Weights of a small GPT-style language model, trained from scratch on English Wikipedia: LayerNorm before each block, rotary positions.
MLP neurons of a small language model. Each row is named by its layer, matrix (down: output weights) and neuron, and shows model dimensions 256-383. Each number is 128 + 32 x the weight over its row's rms, rounded and kept within 0 to 255. Numbers have three digits each.
A block is one neuron, or neurons of one layer that tend to fire together. After each block is what it responds to, as a language model described it from the Wikipedia text at the highest values.

L12.down14:128110123041149131182127104113130157101152097141177078055151073154089103101095108183170116114189149102137140115162105149104159125129102083119149154114133125137145084149089113090103091125184132103111143148153082141066149128125126182185163151125082140175116076091114124146090201206163103096116108119134110113055121129121167150140160159123110113130138162131128159197151074114098128073113
L12.down32:125130115110130187125074102153218177160107111159133141148126066180170160099138121171136094070109183169162093191106171189183128096087148120147157148102146117138122084071130157110079160098064166121151156122142187111129174116164108083159130080151161099158151069116101123133191137117068117098100092126143120060043031096103156211083139164122110105133134118118127137098124135090128099172125
L12.down470:138119143106129079125098119056128101106092158086110095144130117112135122101138152126125135169183140124123073129192213136141159150059157144150143139098109148107149158144088157097098081101127182061147169134132114110102116144164143131121149106101080059138135180156194098040120108105124104134113166130113119116143184138126130162179091104160123164159096136148136103143150149094092166126140
L12.down513:124140115137136141139120082098192139100109109148130101068100123105116144131120141185099116073132120109157131083108132216095151165098123140089161193115152135139148146079134131151111127168123143209096130136157111104140105126141103112094098131142128132161133151053141082149143106111109137164116162162101127117181177158141175108123125159158119143118112107100137105120128115146115121171150
L12.down618:114178103095183092139166047114128159129161101174117122090142127164108093140156116124118079142208137141111101119058119140098125098214152106048114109144143101135081104103150099089088076089170085142197129119122202127110158107130089117132092135148110128129128159084143180089133123143088147220120140070133142125131154143167110113154129100097126100178151138160157055139147196063121161127088
L12.down1285:122119136144134065069140119191167161100110180138134127151082099089179136144086095226138095139130147136141116100137152165108134140124095086189160144143154095123138071054171107132075108183123107157082112141088131124141164148151128105137148131167100103181118109142090093117178096127150099184138155141124095138143092097108100096110149184108077133131106121114114145102113115157102141134125
L12.down1463:120142080127136064128179127152165131132145112147105185134124118121126122117127103132116129141104142123074101122042165118166187120182145100116170113115119147107111135196134156148115115155156093125112183174182184083109191132104075128129071167155146119129069130149171096133117106168120096194059161130116082133098121112085108137149175167176099174120082123119134131158099171124127155149098
L12.down1518:126229174071161136132173114132117116097063128107077129138171124137111136193105162095102038113135130109136145139135157166100118070092153131138078156121123097130150131135117154149049162126165092137080128140145138115114102090061122137126148184190088145179107183142106177117169142145142134147060129113135116136146113164096105126191181106143061138118131108043145107102155193088095144118191
Description: Slot before main verb. Function words right before a clause's main verb, such as relative pronouns (who, which), adverbs (also, never, not, still), and auxiliaries (had).

L8.down1211:164137171166125177128121113133125178068155098154112071101145113117130071212131110136101143148099093167110126110142183149143164110070167148153136104111141161145098131122137149129142098088108108123062024156139109141145163075102118123111099144137170180120142116135100121177140145068133131149080130138165108130094064080139099123148126151136093123122112155167100127104117163098118118105103
L8.down1476:132085136138164117113115093132116164127133094163128122097146140111144143166120132135089132177126113144154135155137153105145176087103151114136101098077083134168077162143127128121117110104110126120124082153125150120122116089157138101194064198109169125147139140124159096140117167050143097134069120128146106046094042076117072154170138131138158108182102167146117098120086155125102086090111
Description: Pre-verb adverbs. Adverbs placed between a subject or auxiliary and the main verb, mostly also, plus then, just, not, subsequently, completely.

L8.down361:176130111146102126095103114109101144139143076145143124138160137143106093149134138090148090091084104139138087172120144127116126152151173133115124110154115109184147105122127124161147078139144148148153139133135157177062170114125171184100098167163111091134139136122082139112140108106178121131100103111142127104149128171108135126167193125149133128088098120185052080126112157183129117167068
L8.down885:129087145158142106108100142093128065145139135161109038143093111129122101108089097158122146135127094122162103114109171121145120159147145104178145124126144147093152065130099120109124066052106112163078160083113104225102206087165143133093174151134148080134111107156171092117139130139182156128159122095079145127177106157125155066159112148137103150119177104176074148136160121165140119113096
Description: Words before a locating phrase. Prepositions, participles and modifiers that come right before a place, date or agent phrase, such as "occupied by", "born on", "in Los Angeles", "(now Kaunas".

L8.down550:115169184084169114110152131096115153116127157159102130075111139129145131019122115108132153103125097146128162094098108120155094168166152141101158132121040105108161138103136108121118124193095122169150112097169110140135135168100155185134120168076152148077138160094126105115096136074121145129170137108141100092108189123104143143118165084139126108145109070122111105090136155072176111133153
L8.down675:138151107122120138097189089142120144150137143123108116103100179157177178109131113081140119133157156153135113154145122117174125093139074128162165146118151179117151169109162066182104087107095115109062176138105089139122202138039186121101128170106112241110169102172106096134166127116122085126100140134154088122109094068147099130143085146121181174152138106106155142146118106115149126109140
Description: Between stacked adjectives. Commas or "and" between two adjectives before a noun (dirty, street-gutter; biggest and most; narrow, sharp); weaker on mid-number digits, hyphens and abbreviation periods.

L12.down76:142083194093150105120068131099080187116107126101112127149115171127133142093177109164137104080129149153138111164089141140148146070122124174147082173189150079114148086127150084102188115169152114112168103057078124085133127112148098106154131102105123157134137170113110166098168121205093085126104162118128105181125093122163051128119082123130189163144065146144111144180069073086120117149153
L12.down630:062135131123114109114143067100145147088177106152112065109154142142189162075174123109128127106121186092152062122166108172149168116126122157144130179131144170141080156153131079097136109086168136161118134112110064087152160148145137137106137133142121090087123128122104079082144105145129107110132123157115164088128112097131158071121124160176166160155072127147155124147148109093083133122078
L12.down720:138127155147142099141157182111123130119033123073087119082179131193102172121147173106146117100130133165153132162100107112097163047131123133131197094091150113031059123129163122083112116152152105119165067165139138150141109157078100097140140116167106112133156135145113131110121133105112141159191065079103137192159175121181167116171084130128105110095187124110126136118173119142106143157120
L12.down885:180125146211132170127143104075133175114149133102139141093144115141127167199151119106116121137130107108116119173153094130119131060158117135166127125069117150133100141107132093072105118190152076151111171125143089176188127142113145141166140144089114066099138084145114130176118084085096104077114148135063128121167107136129100131168131142106122089110071173162104139107073111109141071108124
L12.down959:105106154159142047112117137095132125139135160121087168144100142099127174178086079100107143125190158140171113168159098120122150000135158140174126189116124143139128111201110176102137093085129171130103178087117108141108154115128182108088129216098098110131158122098125125074100175167129149158118200131109151155139086140131124127191063120136107159085089112125161100184115180083200106078132
L12.down1244:156123157143175140150107145091143126119075123094152126094158144154151143255131133106130163125167164164122106196109136122146148125163117172152131103175185108167199113084111080103164148063120099110126094070116092124121077098158104090113150092120157115153159179132139116122132138168133106073153156115086133149165117092155079060094112132112175043145128148110149100171106052094109107114144
L12.down1249:103197142078109119118117116133170168173172151144111144126107184132103073135141149079130127229172099125145084140139182149120172116142134131121094138091107061163129159134153122145147106092163148117110149164122128146145115111097093133093144159121121072131055083129065164165150125141157130083153135134180073136060099109156140132150129113058123142091128116144147133163101161122146180121120
L12.down1407:112150111130145104119164129084130090053138142147144146150120112131162168255180065105103136119134165171161155158108135166089172059133131160167145175132147172132126201187157126058109111064159172107172148133140092161132100119145094083154162165130114093092127152116160106119138109140079167108107131148131118115139105112118132122175152100130148122136088162132147152137118114114105110148086
Description: Determiners and quantifiers. Determiners and quantifiers that open a noun phrase, strongest for distributive each and every before other, vehicle, day; also a, one, first, all.

L4.down173:065111115138141108100096141190115165123130135133138164099095131199167076081135111112103116206099150165148137152146172144134134051113116104142157091134141105113111173124131103147123088117116181109109146107122091098099146115152145109108131091108141097087135121154111175117185174154110145118110148134140136155117153146188093155154120166119057182062127049096128119172123149123123165150155
L4.down204:142172097140182119160148134110090084077108082128131158150105155155150074067121120172087112131141086146139089096122096122108074125203110147083103162120092108110154149161155138119185165132069111151144109067130165116045162146093142169110168129073126144120137170081113124143055121134128158166151117086092164123173176140141149127125180099179139121142134139127093087206181144118187111106101
L4.down786:133183115115138139093105105059122079093173137091157132080113190071115091141123175087066105137113157201107122168176164108113159111115175149186148118138098160153173160148074117091099109143065170111101144073151125130168166107086140106138142116135086131068121172145172126143095149148124147159207151125081152116164116092099133130104139110136143105107093125093162115177151129086093083137111
L4.down1271:117125142079106110126122111147116116161111124122104139152138076032111220158108140106067131181121021113126114142119093192136171167161100088142100108124128133122115121121120060119171134140116070156119226071117127157093132121067116126145119116163064114218169111145104191120136083159159152090174164165115147094144168141168120131111124098099098143164130156153145111103023162133075073121133
Description: Determiners and prepositions before nouns. Function words that open a following noun phrase mid-sentence, mostly a, of, an, any, or, per, by, as in "issued a directive" and "$8 million per month".

L12.down2:123112101112082158127151172109111137106079051127131078158128137104173155123085116116129135091135193116105150172141115165197141069149056156090138126152156108125088145071147124159153111157150035139104162113060134138135098110084177123108135111097126129125114135133143100138081188117141134137171163126078123132112082118150101139108116118115130104127088204098166195172136117120122152163099
L12.down191:114134221143136171162148076154086136168119105122132113105136103114145106210131161162065120103165091150117130159197169090066133095183171093121149118139142154146149143104119145066108130125159174107094129126076133152145147095089141114137128140133128122145166190089141110128171092123123104159086141121149101090081175125129155136153156216078094115096124070126121149116155135119127127132156
L12.down432:172086088166069174109142200096133128115083088147139138153122160125105123193084155085114153147092168128173101135130136109152111152103118105143101119128145146115114104131143201126121169103105147146117114152122113060153133095098090104103149064167135127127187130067130129189157128109168166099185096141087132112070038091141070136167127129148117084164127150120080191117119102126082106136120
L12.down437:124155193156144130081132169073123070098093124095115105136110132115188121173095116107094153131153189107107116130145117115070133102133167115114121114117083149141125139127127129141116111146123099123094125131090150090110124136136161155087127121107055096115107207074148128135048188122061139093182129101113091124084133153077119104177133159091095203127176109099104085157105081059133111137088
L12.down663:097113137125182152113117115162151121080049104064105116150114132111183145195069152161165150109136139113097144115158138130191100154078190097131122117031129153114125135093091075125037110189128153116091162177193129113134148144075079097115104118170096145128100113144126134118122110164116095069093144122129166146046132142165129122134111158128053117105102178128106180213107061080126099146145
L12.down825:132100075116168206156160101116091139095127120113084106198197199089095124108130117155109127145148110134147128116121073131067059144117153115184099124114098158163126084127161136019123128100162125086096134163134095142134098126188086065172149119140140112173140072141095147098164145167151106116098117080062157123157099126114137143139110141122130158147093116138076067093135149159087153108215
L12.down844:145152128117114144080089144146159143152096128146172167124140104162121107107052064101112110104151106129156101136159077129086164133140168146064062166104099108132153132147142125156145208135113153139101119119130111092066112132154177132138134105114108135137122059098095131198099114146112108160094094114102108147088117169044193176091159124136110229112166099090164173120184138137163109139086
L12.down847:150133145117106129148183087146112117105094138131080172144169148147136128140081220105070094141126158116108132112154136143170179117108151129151059145138110114129099140122158143155105079125134143136130165090136202163154184112136106136091109169034135156105155136118114124077124094107164068122174177146148193130125127114105125084104100126082130128090078153123120142191111118121144137084130
Description: Noun-phrase modifier words. Words and prefixes opening a noun phrase's modifier right after the, a or an, such as most, more, very, only, first, un-, non-, or a compound hyphen.

L8.down307:079084181169117125149122144167145146093091174128145164190150148109102144035138139100098159123137153154034127097103163094125117134088193163134105143079148110144182111130110099148118071155185164133147127123124138172141063112145097163120151089120033127073103094147079090123130167163102122107133161149121135131091161129111089126143133112241088140105135159125143124088179144154081132117140
L8.down1447:119136171171103120077119154143115201129095096110141189140176138146105161096162111125121212026124141160105177124104163129140160159149104129066157157111115113107147107149115142110183058116109073109149122111099137136173104134186118114144148129112148159141127115132104113087158122099194143098113150144090109141127160154077128095107149133126125111132082136123174134112124103179031111196092
Description: Passive participles after be. Past participles and predicate adjectives after forms of be, often passive, with a preposition next, as in was repaired at, were applied to, been released.

L8.down357:156079134169062131140082116125151170152161077145147125124108112145143170155175118140106136124148072155075065112099091151109102115072181125091212082155097174086098104114115129139166114121183146089139164156125124080110152134116091062062086141101137196143135119118129134132150068162156131188115088122125091140148119084112071093131116179077142138115140034164104134116155137151119146093109
L8.down1408:093145053035093213134134094120140131128081126158154155101112161121137114061138144047110134165093081030091116123136159095131164191141126092174124151130120122177174135098112124112149159110117106096088159173129154086090152169128171120129155177124112180097131107116096156155083125102120103133104089178164123088169137122038159115073164120103124094110165116127112147125070195111121075122141
Description: Second piece after capital. Second word-piece right after a capital letter at a word's start: the period in abbreviations like U.S. and M.Phil., or fragments of rare names (Sh-inj-i, K-res-kin, M-und-elein).

L4.down134:162098052100198114134132164108094175045131086103116156125171143171058104128098162153102083128133143155141100132076122085125140134139100100091112137087118156122168094115092118111149104137164175051113113086087145148081100142140120123143117149082102096085134150134160121108148105127142157171152163051073099130147120116178118131136131184137117084111079154139175158135122124067106122140107
L4.down393:078178129079089143125133055116120157107114149147080076074210133127106134164133193127135131130156167142115161159165169116161103090083121124191126177156150173111153146154095168158082112122136179099150081109119127114078133095127164164080119135132120151066157133110114158142105100171114110162205093079101085177176103145205125147138143138149135097124162138130166161145134100065105152157079
L4.down672:135114149110112131080123203148109133110087115149109180173088151113150109060120122100065125151083156119143059141113131190106158133125131126123095098135200156109153104160070099097135173122109166134084098128157091118136070195093156159127169128098186152120103093153139130160073117110125171123155116068129139073161113117056147176114182105153083093139161143153117118124181120143160099118170
L4.down1486:149142149161127132140143151102187151141153105150108156162153148130063082095171137109160150128139202138131087065116116104159142119101091138148124085175168106156119149168159120131095065075169152097123141100122110109103128114146135157105099117123091119119117130201096109139119108161204124157117163157185133144126129166130188165153160141126096115126115118013156129101181069120145183127095
Description: Phrasal verb particles. Particles and verb endings that complete a verb phrase and await a complement, mostly narrative prose: carry out, took up, goes back, threatens to, translated as.

L4.down838:095096205189151100225049105174165127100073148159131145072139139125126136153083153143131138131106125136156137079119147165157135167076122141133081062128135095195134129104166091085091051113139119135154182135163126115118097097154159143115093140111121153086101088171162147155169106164133157180161092125100129171147100129077064128129112168053089112144069109143155184110129099160142145112114
L4.down976:139083178124160123161055079178167132101093109123112166115073103139072158185080147136130108200105147127094149110151135118130174120147118104139142134106102114135154132098130102070118091131174125094135139091110129140095116133109171086113170101133098167132097100150039163134177148124110166142080147200147110184176074092127107144144148169112108159126096103116169105128142152067160100164110
L4.down1091:115093067122079101152114131072180105126162112095157124173095097143138121142130126096121123178181089114099112084112132069140171057147093108096132076126134134184155183114137178068135147158169197136093160156095134105130122160116127182125153162151108095136069119110181156129148135138163125114156168220066141129194192086159085122140133140121128167094135082147112181175099110142111128132131
L4.down1493:098140108182109122174123127158197110107116132128101139100128144162164141179125097115150048162144202155158129146113086143176127113139176188085199172096124114095174137144122165122092166118168177131163115063110073142160124083099145118096096144081107096139072143138104131208142122153067136093105110070177104160111126164140208113105148108145156162122113127143118127093152162127171102059099
Description: Determiner before noun phrase. Determiners that open a noun phrase, strongest for "no" after "there is/was" or "had" (no survivors, no evidence), weaker for an, a, its, several, another, and for "of".

L4.down127:109120154111149127146081134148138125109138125099125108144143108101142145144110112114090156150196108070156154142117106170119159137106149145097114140147137127151126172176113122143120093138143136116094133092090193105134104132113132089160144140182095133154163134155133053123137128120138120191121130118160112121145099199112080089161115149093122146136115100117067128068171137078148098136093
L4.down267:103141104120122141121112063120142137135129131169061096149134113121143092156105057162142122137109139103119014139108160153112156127141120133108167070125204144120118142069164104150175114189073145151104071099169112116093143150125178082154136137103084145128143103137114133137068138125115091134093158141128134165108122142146135090126185155149176184135150099137135156099102190156169180117145
L4.down869:184095094124140126123121139128157096072108137116134122086131112220084110094126053083136130163123133139138154122099128116067137119102181127128121174131108163171046138091144097118149108147116108069115154151058081160168170108153070123128079151135136081146075118164125111176173095115156120144139111137119204158130139138173060141129189161118129155149096188141094110169115115179136194086117
L4.down1372:101135116116133126136121137148110110152173122128127099177079149038156090063115159096122147148163150126114178132081112134154136166172139075113194128152116091075190135125176134104088118131102154149103147131112132180160132158151112129089144123070139119132124154087151158113078127085091109098155133094138125149111083163120118112123147089098105145168145096122119105122136176165133083132126
Description: Apostrophe in possessives/contractions. Apostrophes after a name or pronoun, mostly possessive 's or contractions like We'd, We're, I'll; occasionally the word "of" inside titles.

L12.down256:096094146134145146090135098136097142086155125133096139130110153188208070106124129065148152098144101142077162131130174150103100122158091132050048153141154090130109144118212186145131158170169153153098139151171109138129118181102131098172142100067114092189087118102096140104181112071171189169109158128143145168149068112097146137138104204136165142149120153101139143165099137069219168074099
L12.down283:108141198144129050177150123138115147134093103160081142176194123076162110083077136097149127101086126102116198186131127171089171028150127111155149152089076140090061168130113099138061159112149173131107155052135097160109084112126084147123113114120100092138146147086128153127127134112111193140130099158108161113093131162159159147184167067127160179150112131153094125097202178050117135050094
L12.down404:116116161091165118119155098176149145140114094126117140147171058137153198108166171040139096139152127117162170086148157179093167079111155146122085110139165104198182100057139109073118103112199107141157126135122157140086155129093160190182199109122078081167146176109084135091123083200099154121154099132137103160122185132116122113074146140178113129120155150106126109110110121076065104069129
L12.down579:084141101088094096126144166166149143149117093163136170119169157091136146157129098140130121186133080093097101083154122189152154114147167125179095108144181145146135111083106078124167149144118157111104118119111134086104134103159183177135137126117148152123090154130151117127168122130115117103144161158084129184136116073138127101112145162155081124093177084144095145137123117104082106197126
L12.down1047:112147170101113125114157135140128155144070122199147149100137160109135086140106083118124133161187141118057152138079141127122098137166109139129035071132085135166123092060088170155164121149121157167130087111134068133090137160120166121144154145132167157121126138093157154108104149101137121079163148127110078155163183099051126109144116161138108129109135102166174143105147133114126113166156
L12.down1281:125202193096135114117123147124146144174120065124094131136139084100142187059113100130188204151183168133127136132178064160118128145200129133107086137118118158115197150115105122144079117175120135173156118131160126154185125144111154081174172127099124116132176151083142114102120114132097130144131142096109139188121133117103156119171069125146147102139081124163153090116150049064123100145107
L12.down1395:135138141138103135085151133121095068114104173147116126134151133068090179116136168062110114111075101145117154109138154212073174111129119089159159201129172152164121153117091146138175090159135111133143131142104185111141131152154149137160141167108103157093085085053144158148141093121163059098101101109143126166117158074092107095106075116119117176075155161126097131128130111154089126079144
L12.down1517:152140165096100169079148152164130116121105119134164109135129127076165130159118065139088132115123128122133180171102179138120144118090169165086186146122150122120143181083194152168091159106157149136100165160159161173166099126081141076150133177121175108144097116119078086185091113095146138085067135141116120104098103090110138135090098116151158166103145110147143184110144085115130139095076
Description: Possessive apostrophe. Apostrophes right after a noun or name, mostly possessive 's, as in Dylan's, Iraq's, the album's; also contraction apostrophes (Don't, We've) and some compound hyphens (four-wheel).

L8.down177:117122122167158218118077172155111120142113155179097121172125088143072154204129145022066104136152151137161128080113159120124172119113134110124119128084117135094124143172134105087135107069170122116164142117153146086181096119183127144153100120088076098158105122164107052166182178139122139142126172098118147076131158089149122130077171172117097115118131129133126127158105159123088139108117
L8.down1494:103123131121162119121142101117092058179125158149159170208143136125143115156086079050102150151134182133157090168145143093101174038149155159150133206118125168157170122150095142053066122115113198124116124184145097114151173075068189144145143172118091093071123165126153101109092142137115175121119163164125152155188098107145107174131116157121172124082099138163121118186103095108132071125064
Description: Number and ordinal determiners. Counting words that open a noun phrase, such as one, first, second, two, only, a, often sentence-initial "One of"; also hyphens or dashes inside number compounds like two-disc and 2017–2018.

L12.down109:151085173067073165144085129141141164091123065133139164141103133140104134112148158133073146151078117150145094045123129050107138090147136148153066147123110152074191114117147164059116122165147105123140137172167096141166141114114149136145115119142087101090172080146136163094164078124188173119130152140124124172105112134099186196130108133102118171162107128119129152127185095130103117073160
L12.down183:110146120135121067107154159053062141074150041119138063140105096124134096129099181179134123119134183147102134154102146149109113091095150205145117158126120066098163126139124174121110153079132128114134126115106123175092140106131081137078125189113175115175102112130170164121130106125155176158170119162084181100105163142161155189108108099100101158117066146040118100113162093158090182190107
L12.down307:163071145209099223147106074138128133125130118095107123112095160100154110101075116129130089124159120132179172135092122109171139106165093137118162141075086149135139152144180194088159075141114150127095159143173095134069154167109125127119111077133128119124119123095138112173133175095171123168031125176116144160161128112179136155089132129150098163114144158103097096101091125108139134082118
L12.down377:142085138081182103086139139132106117090101107115110122107156133076160088166189129145220122133111117119140192135155148175139139101111146145122108076144146116159067109073153099126129134131156091133158121081142078149056121142101120107156095134142120107194126123121150160154095136143128159128137132114118089162159087082140151117076103077126162128157085076142151160191153139093095116126091
L12.down528:089141152134145150135110132109136151094143097147136123200140109176052124094141092124152134133129165135116158117130160109136100095179117069162107109130177118126129148084159115086103145110192095061095172100091139152218089161071136158137136091152113064197154137130125123190146117174109129105149112079136079133152144077081136135254109149076127116134168177114126131091125137170123073127164
L12.down611:191173194179119132132118095122112103113140161171153134159132131173099139096116148171182116082120130098122147104084120136097060146114091183128127204106142108157148115136150101078148162129123166133137179093187113145105085172145168199118118093140098109145111149154112136125108154079163098125216166165136127104083085153127131099099125145129106105076142117136194167184149140146117103117112
L12.down1152:134161132059100080171135102142095125097122107110125150122107117108110170102175140153118115125103175105106175050158120088131169063113043110192149209143124110139151099100165139081132108153143128101136155182135088156127125195120120154153126142113140122121167140137174194149118081164115091143053082134109094171142146053083088102121108124235150070124132174138069112146175147115061103141172
L12.down1276:116084140103135074137113107080087149130055157116120156131129063111162155178107073171127100116106109132157150140200114144163088155205134115147136145115084101099151201163120130138155139142108150082129124137057153159159172109125116136153149123202103175158125144157145076123200124125169120147118150144121107211088185169124155153135164148120092131116174124130167153148100128126118148075151
Description: Abbreviation-internal periods. Periods right after a single letter in abbreviations (U.S., D.C., e.g., M.Phil.), plus mid-word pieces of foreign names, CJK characters, and $ before amounts.

L8.down234:046088109168082093161099074119140094172106140137086085113130055079144105088110104133132152167149132130157049094159105149146151189162141116120103127073090089119127108079074171189113153102091179137135169161158154105119147112118092145113132156133151123142156099182089194135114119121120133201182141112135124141132146100106084125186157142165118114113159094164096176095173093131116102172132
L8.down722:139072109130173083080178109139140113095110093174124144156129087120143113119106104055202100101086149159109186144131125123107150140177168078134118141116085108127181094153204074170098160175158090143057059125124112122160189155126126168127159183111174132104115135127206133100102153101109049103113126132157138146118133131072127120095074098167143163117155084100130128149129087127112094102182
Description: Possessive apostrophe. Apostrophes right after a name or noun, mostly possessive 's as in Ethan's, St Paul's, NASA's, plus stray mid-word pieces like ther, then.

L4.down131:105175098145144108086093140147068135100150156150121128123154141105105107095120076139142163204144154100098139129056144111142159157076090082111158153129155154139117125183214101108179141174089193108101091128122148158169154113147177150148145127085120095114118083099173163117121136140159158150127123137107091111101103155146219064110130165140200177135104158168116111154124111073097097166135
L4.down221:115157095130117213098192030106131159176127122098147094120058159117157184084157144145169132163128144151118120111092103148157122140115153095121125116122133134127149137158183105120130157087052079120092096114141106160100190158106086101079136141167092133132117123115185118128147144082130146052164140073127142127088122155113154118115120103074186084144117126167077101147185164121095105090043
L4.down316:149165100155100110120105144136144095143135167074077129150163132111124138109124140140085176182084164131143112111141108136103171097138159077135188136110158133162111164179212176163091111107097096144098073110147176134172098077134115152130100167137122057172122171122047137145113131129076070087143102104168158090061088148114120144118096120155125070139133105105125154143144099133159130129072
L4.down778:118123150157093095170121131108096141140184147105085124157126183098106101117087068085126124127182171121127130101119086112128123150135132081118113111145113167055069145129140133129135130135121170132147181121152183157129090109116103118105148121112140108127147077085234139122084173115120120092163123127106119118113126140043077107144199107137115120216155090134150120116156159119165057122096
Description: Contraction endings and function words. Strongest on the suffix after an apostrophe in contractions in quotes and lyrics, such as can't, we'd, I'll, that's; weaker on mid-clause function words like not, to, about, of.

L4.down49:150121181119116124120204123108178082073085136126128085073100093103130111125142122099108110168078154147121118138114172154136119138172092115071101095129126096111145129125082206164107124117156171147134162128121120075109141145165091132114132130112072094139167119074067102086123175125118129165107196180088125107178140112088164074122156183133168103110113091073161112137138117136148134178138
L4.down507:117064175110076116095100129106183096095136085107182114145114077128047154183091128126094119090121074109144142162101176137078154120131170064153147161143074084109152137044100126171117189084131101101150099157033166146124112133178103103124162137166122076101139143113073154122051141138140130089169172124153097097121170112094112118105125140153186232127131082095131115064156106115068130099165
L4.down707:167107101125084157152113114110115115099202117161199177159146138102149130136137132199161106136091137133177085067146159172071178141112148153138119111139113112131113120159080089136119079123125115150112169119158177127104122091172168162180086142161145180137115106186071115136132133101122083133177157120143081071136085141110084134118155121165086097116138066100105080117160146122174127141094
L4.down1111:146133110066104155090092160123162130109110120108095161123117125139201089122101086157148157128109127089201142153018149116134167073087166102098063146206144145108112131128126187168125158103110096101105104096139102167166161168128156100124163118113148102173133063081113105117150146161131094082094190133187131105125114139137104087123131146152107163109144152166168135163112116131137224164087
Description: Clause-subject pronouns. Subject pronouns (he, she, they, it, who) opening a new clause right before its verb, often after when, which, where or a comma, as in "when she was rescued".

L12.down107:146086120123133129126183157113110109160157142098154123146143095149180129180161153135143135115067109146080118172159130095161107208126162090172135113087095115092135084121115135115075179077170148119126122169118143126135149099100178132163159136133214137127173125129191110137123119127163107133100167116121141189163137134137112164179177167132107125135156159173100132114131078164105182136215
L12.down212:117115193182127109130129109096066139150156128132150186112058078125130184142103118149134126143095102143136130177088110149147112108093100136092139197067157167134138142145103091126128084150108140111177089144079054109160153125109110170102130181148094111121126092117138147120143041084114154135139176145158180155104156124113136131134130111155150155090107118140122146176117059146169106160119
L12.down383:170129124075056144128069130197202119167148116144090107153134061057169115047149166116064124095088128131102135087148151143064108109164139167105137108170188133134142110118116089161134134094093166106142160119102140125108163120161095152184174136101127130101109137084085204174120196113126107107143182104113154082135142166113131130121145109196102169137154199083127201092175160113132098125094
L12.down457:092127131162091112169107139153167138182150077141130143141109109132111116121122151137144113116111126151196133164090142085141177134066133150095157079153122160152077212129099144060175092083156120089140087187125167190164117065111124213202106116197126051067148108100136151100119138127141091065185094141127137104098147126191102130119085124131174096170184126111174103181075113152099073094144
L12.down643:107112122089139191129140135088177158118177153110145117140122105147115127029141114148084132209183100119121087084132145171079104145135102105116118153150112133154097102144131157124125131097099096175150131105062091109126150105153136132108097115166152154156181121110094146107171131075097141115084092145127095083098116129173089139117145142141146130149124176200175145090115197091142160101087
L12.down820:152134170115208137112115156178128110135051119110134105130127145128088136122045145142090158083073184198126126172068169102167125131090101146102134128089117041089139110133148165146143142139099098153139142123114162158182119116089126129111179093175123131110133112128149182058121110107168132156153143091152132121151145145173095076106126156182099095168150144073129121151183158131107079130140
L12.down892:136168149174091094092170095064152118133071150066141110135129158142115137103148220184146093073138110192167085176059149172117131161093077109119118124066167159124093124153099158148183134148052144118125106143112167164102107131188089161101189144166126128113139153175121114151077117137155110143176124157137118101179128133158117141143120144120092108133207119132168141146120058076125144089072
L12.down1197:140085092135152120177147145113117085130117110103147213128093107142097122107039125106129175079111149139147092088174136141106152102137129144149149137106100143146151134186183123132130093175126181117103111158146140129183150133084124165104140113147149095133091146137089057159122102166095150155137149150125095134069137025085113147116183138138153124135128117131089175134081106122150133156176
Description: Passive participles, biography headings. Past participles after was/is/were in passive clauses (sold, transferred, sentenced), plus headings like Biography and Professional career after ==.

L12.down62:104114145125071129153126116135156111207126106167097146085109142119084152127099135131140135176113154140173148111116138143168163116077166141119176086099163137138166152121121118113109140073145131114111116148182134089088084125137103124147175166144122177170125167135123128128167078112149145105113153147141153124109142172131185063087088176216131129143165125133154112102144135164069152108154
L12.down147:043103100135132135167080095162074126145185110140153127131190132109102081158104169124148106128158121148150110100107094232193143103096119146117149149132112174118155121130159140101151107101164178083142104091111079145126131138153188182129131111147156121050065130176132114142064147140128147128172135147196171094068119161184138165065142124130139175121150135156186105131087187071131071114142
L12.down227:095143118134165154122140128160133085126141139128092160133123165103111084084122125130179121049133134150131107094137142123106184129200088111113107139201199099153154096100164183098165097150176103137190158119149157097142131116191120160148178200105141103103145115111099127136143163122118126156116166128149143137119169094150123102134154121107156155122177113087175129157139117122132098150207
L12.down264:162098101109079143171112092161176111166117090134146124126117138113153080119114099125122130123078142177104128123124196073126202119086146105156146147097142104176134120149168127088130143111120105177092162141181125165168115148095111087156112143154073136131095120144133077093081091145162135116147112128132123162104110136128174128190096123148142139104117127144151184165202122133102117122130
L12.down272:171140087171108184071119177144148169147107161101127099190125142089150085172152095073119088141151135151084102158127159175101122177111140090104127111119094120091133159113132169134113106021076122147120095089134119140119127097142111104077155121207110144136172121129091149185137140112173093131127132091121163180090128101102104180058149092147145147143091146156158149116141150176143137160147
L12.down318:097108165141154100094157136118111136132146169097129150115164162110197136123165089172127155101134114141149107164144097160103231123139160138158098122171118070139121120071118075117108128139082093168129116164105147127111087111108160095124088167138123081068040076138126134108125118140089165116111146134127176096148127148108103173148083165088130119091195079161137163147163081122154096108151
L12.down588:119157105090176111140120157158094133188098172091122155030127074140099133096079082160134124162124137162157151088159135112189115131093117121041098187161113149137138053105158083126139098114183084100115120153140189158152114070102216128066186144108136124102138101123140131069170128109155143095122079097158106081129104142117165080106143128153168134114085128146144124086091150102104129119145
L12.down1329:094078111097185140149189140147126128122126122142109162141112153039117156116113103144119089125133078114171219121078095107127141110102093147163130117129084180134155156119147139150083126194078095054099097163156117178101141141143091115148100115151134055159146113128156173178134039113110126093177086105148118103087107135134162152134150118155047182119107154104111132126163131156143086051100
Description: Early clause-predicate tokens. Token right after a subject or copula early in a sentence, often in article openings: was built, is most, birth-date comma, I have.

L4.down40:118076181123169131096129097137185094184129122118115114130108115095167163129128110086129109131138069138163037123147137128114122163108024185151123107093159143049167131114150182148141138123062100156183107138150121099170161086058127061117119136093141141153131142108130144237138130138183097119077134112132083121107105083147122094153130125087117086106141150102101171133161162136078141122086
L4.down205:079135100101151146111100130106087154177132162152128107120199125082164065096087122150111120156156122144137128106173104146076127093172094142127121164153081132135153153248118123146127132186100078121139119092127115166143116104140159108113094075138181141148175166094064129090095062153115152121076197066157103099122123148094134180134103164181087131124071093123085121137150170151094079126128
L4.down217:143175153141170126092091104154221153174090113135156115122131118168121159138093107109112102167139165143103118142099099118113161159120145119137062149089121088143143097104196133169032124148135136152111137130136114076121181133070122065155157087135104101121075119109112085136124147154123076105073142159145149126115159152185135126131105178108113160161124173141069164164102134183165146130092
L4.down243:095115098133188097083168077065086079141133155163103124156131129110169101109140085115146104109150157163102095146098094092117119185136148121162121137123124172098082118160082157151128160189097075157101206167135114103115161129093115119156130149115133144131165153122152087067113158135106135186117143141108097189135140100088147152133143129104113157168093152163133069128081124117117111134142
Description: Mid-name punctuation. Periods and hyphens inside proper names after initials or prefixes, such as D.C., L.A., Al-Hilal, Saint-Patrice; sometimes "of" mid-name.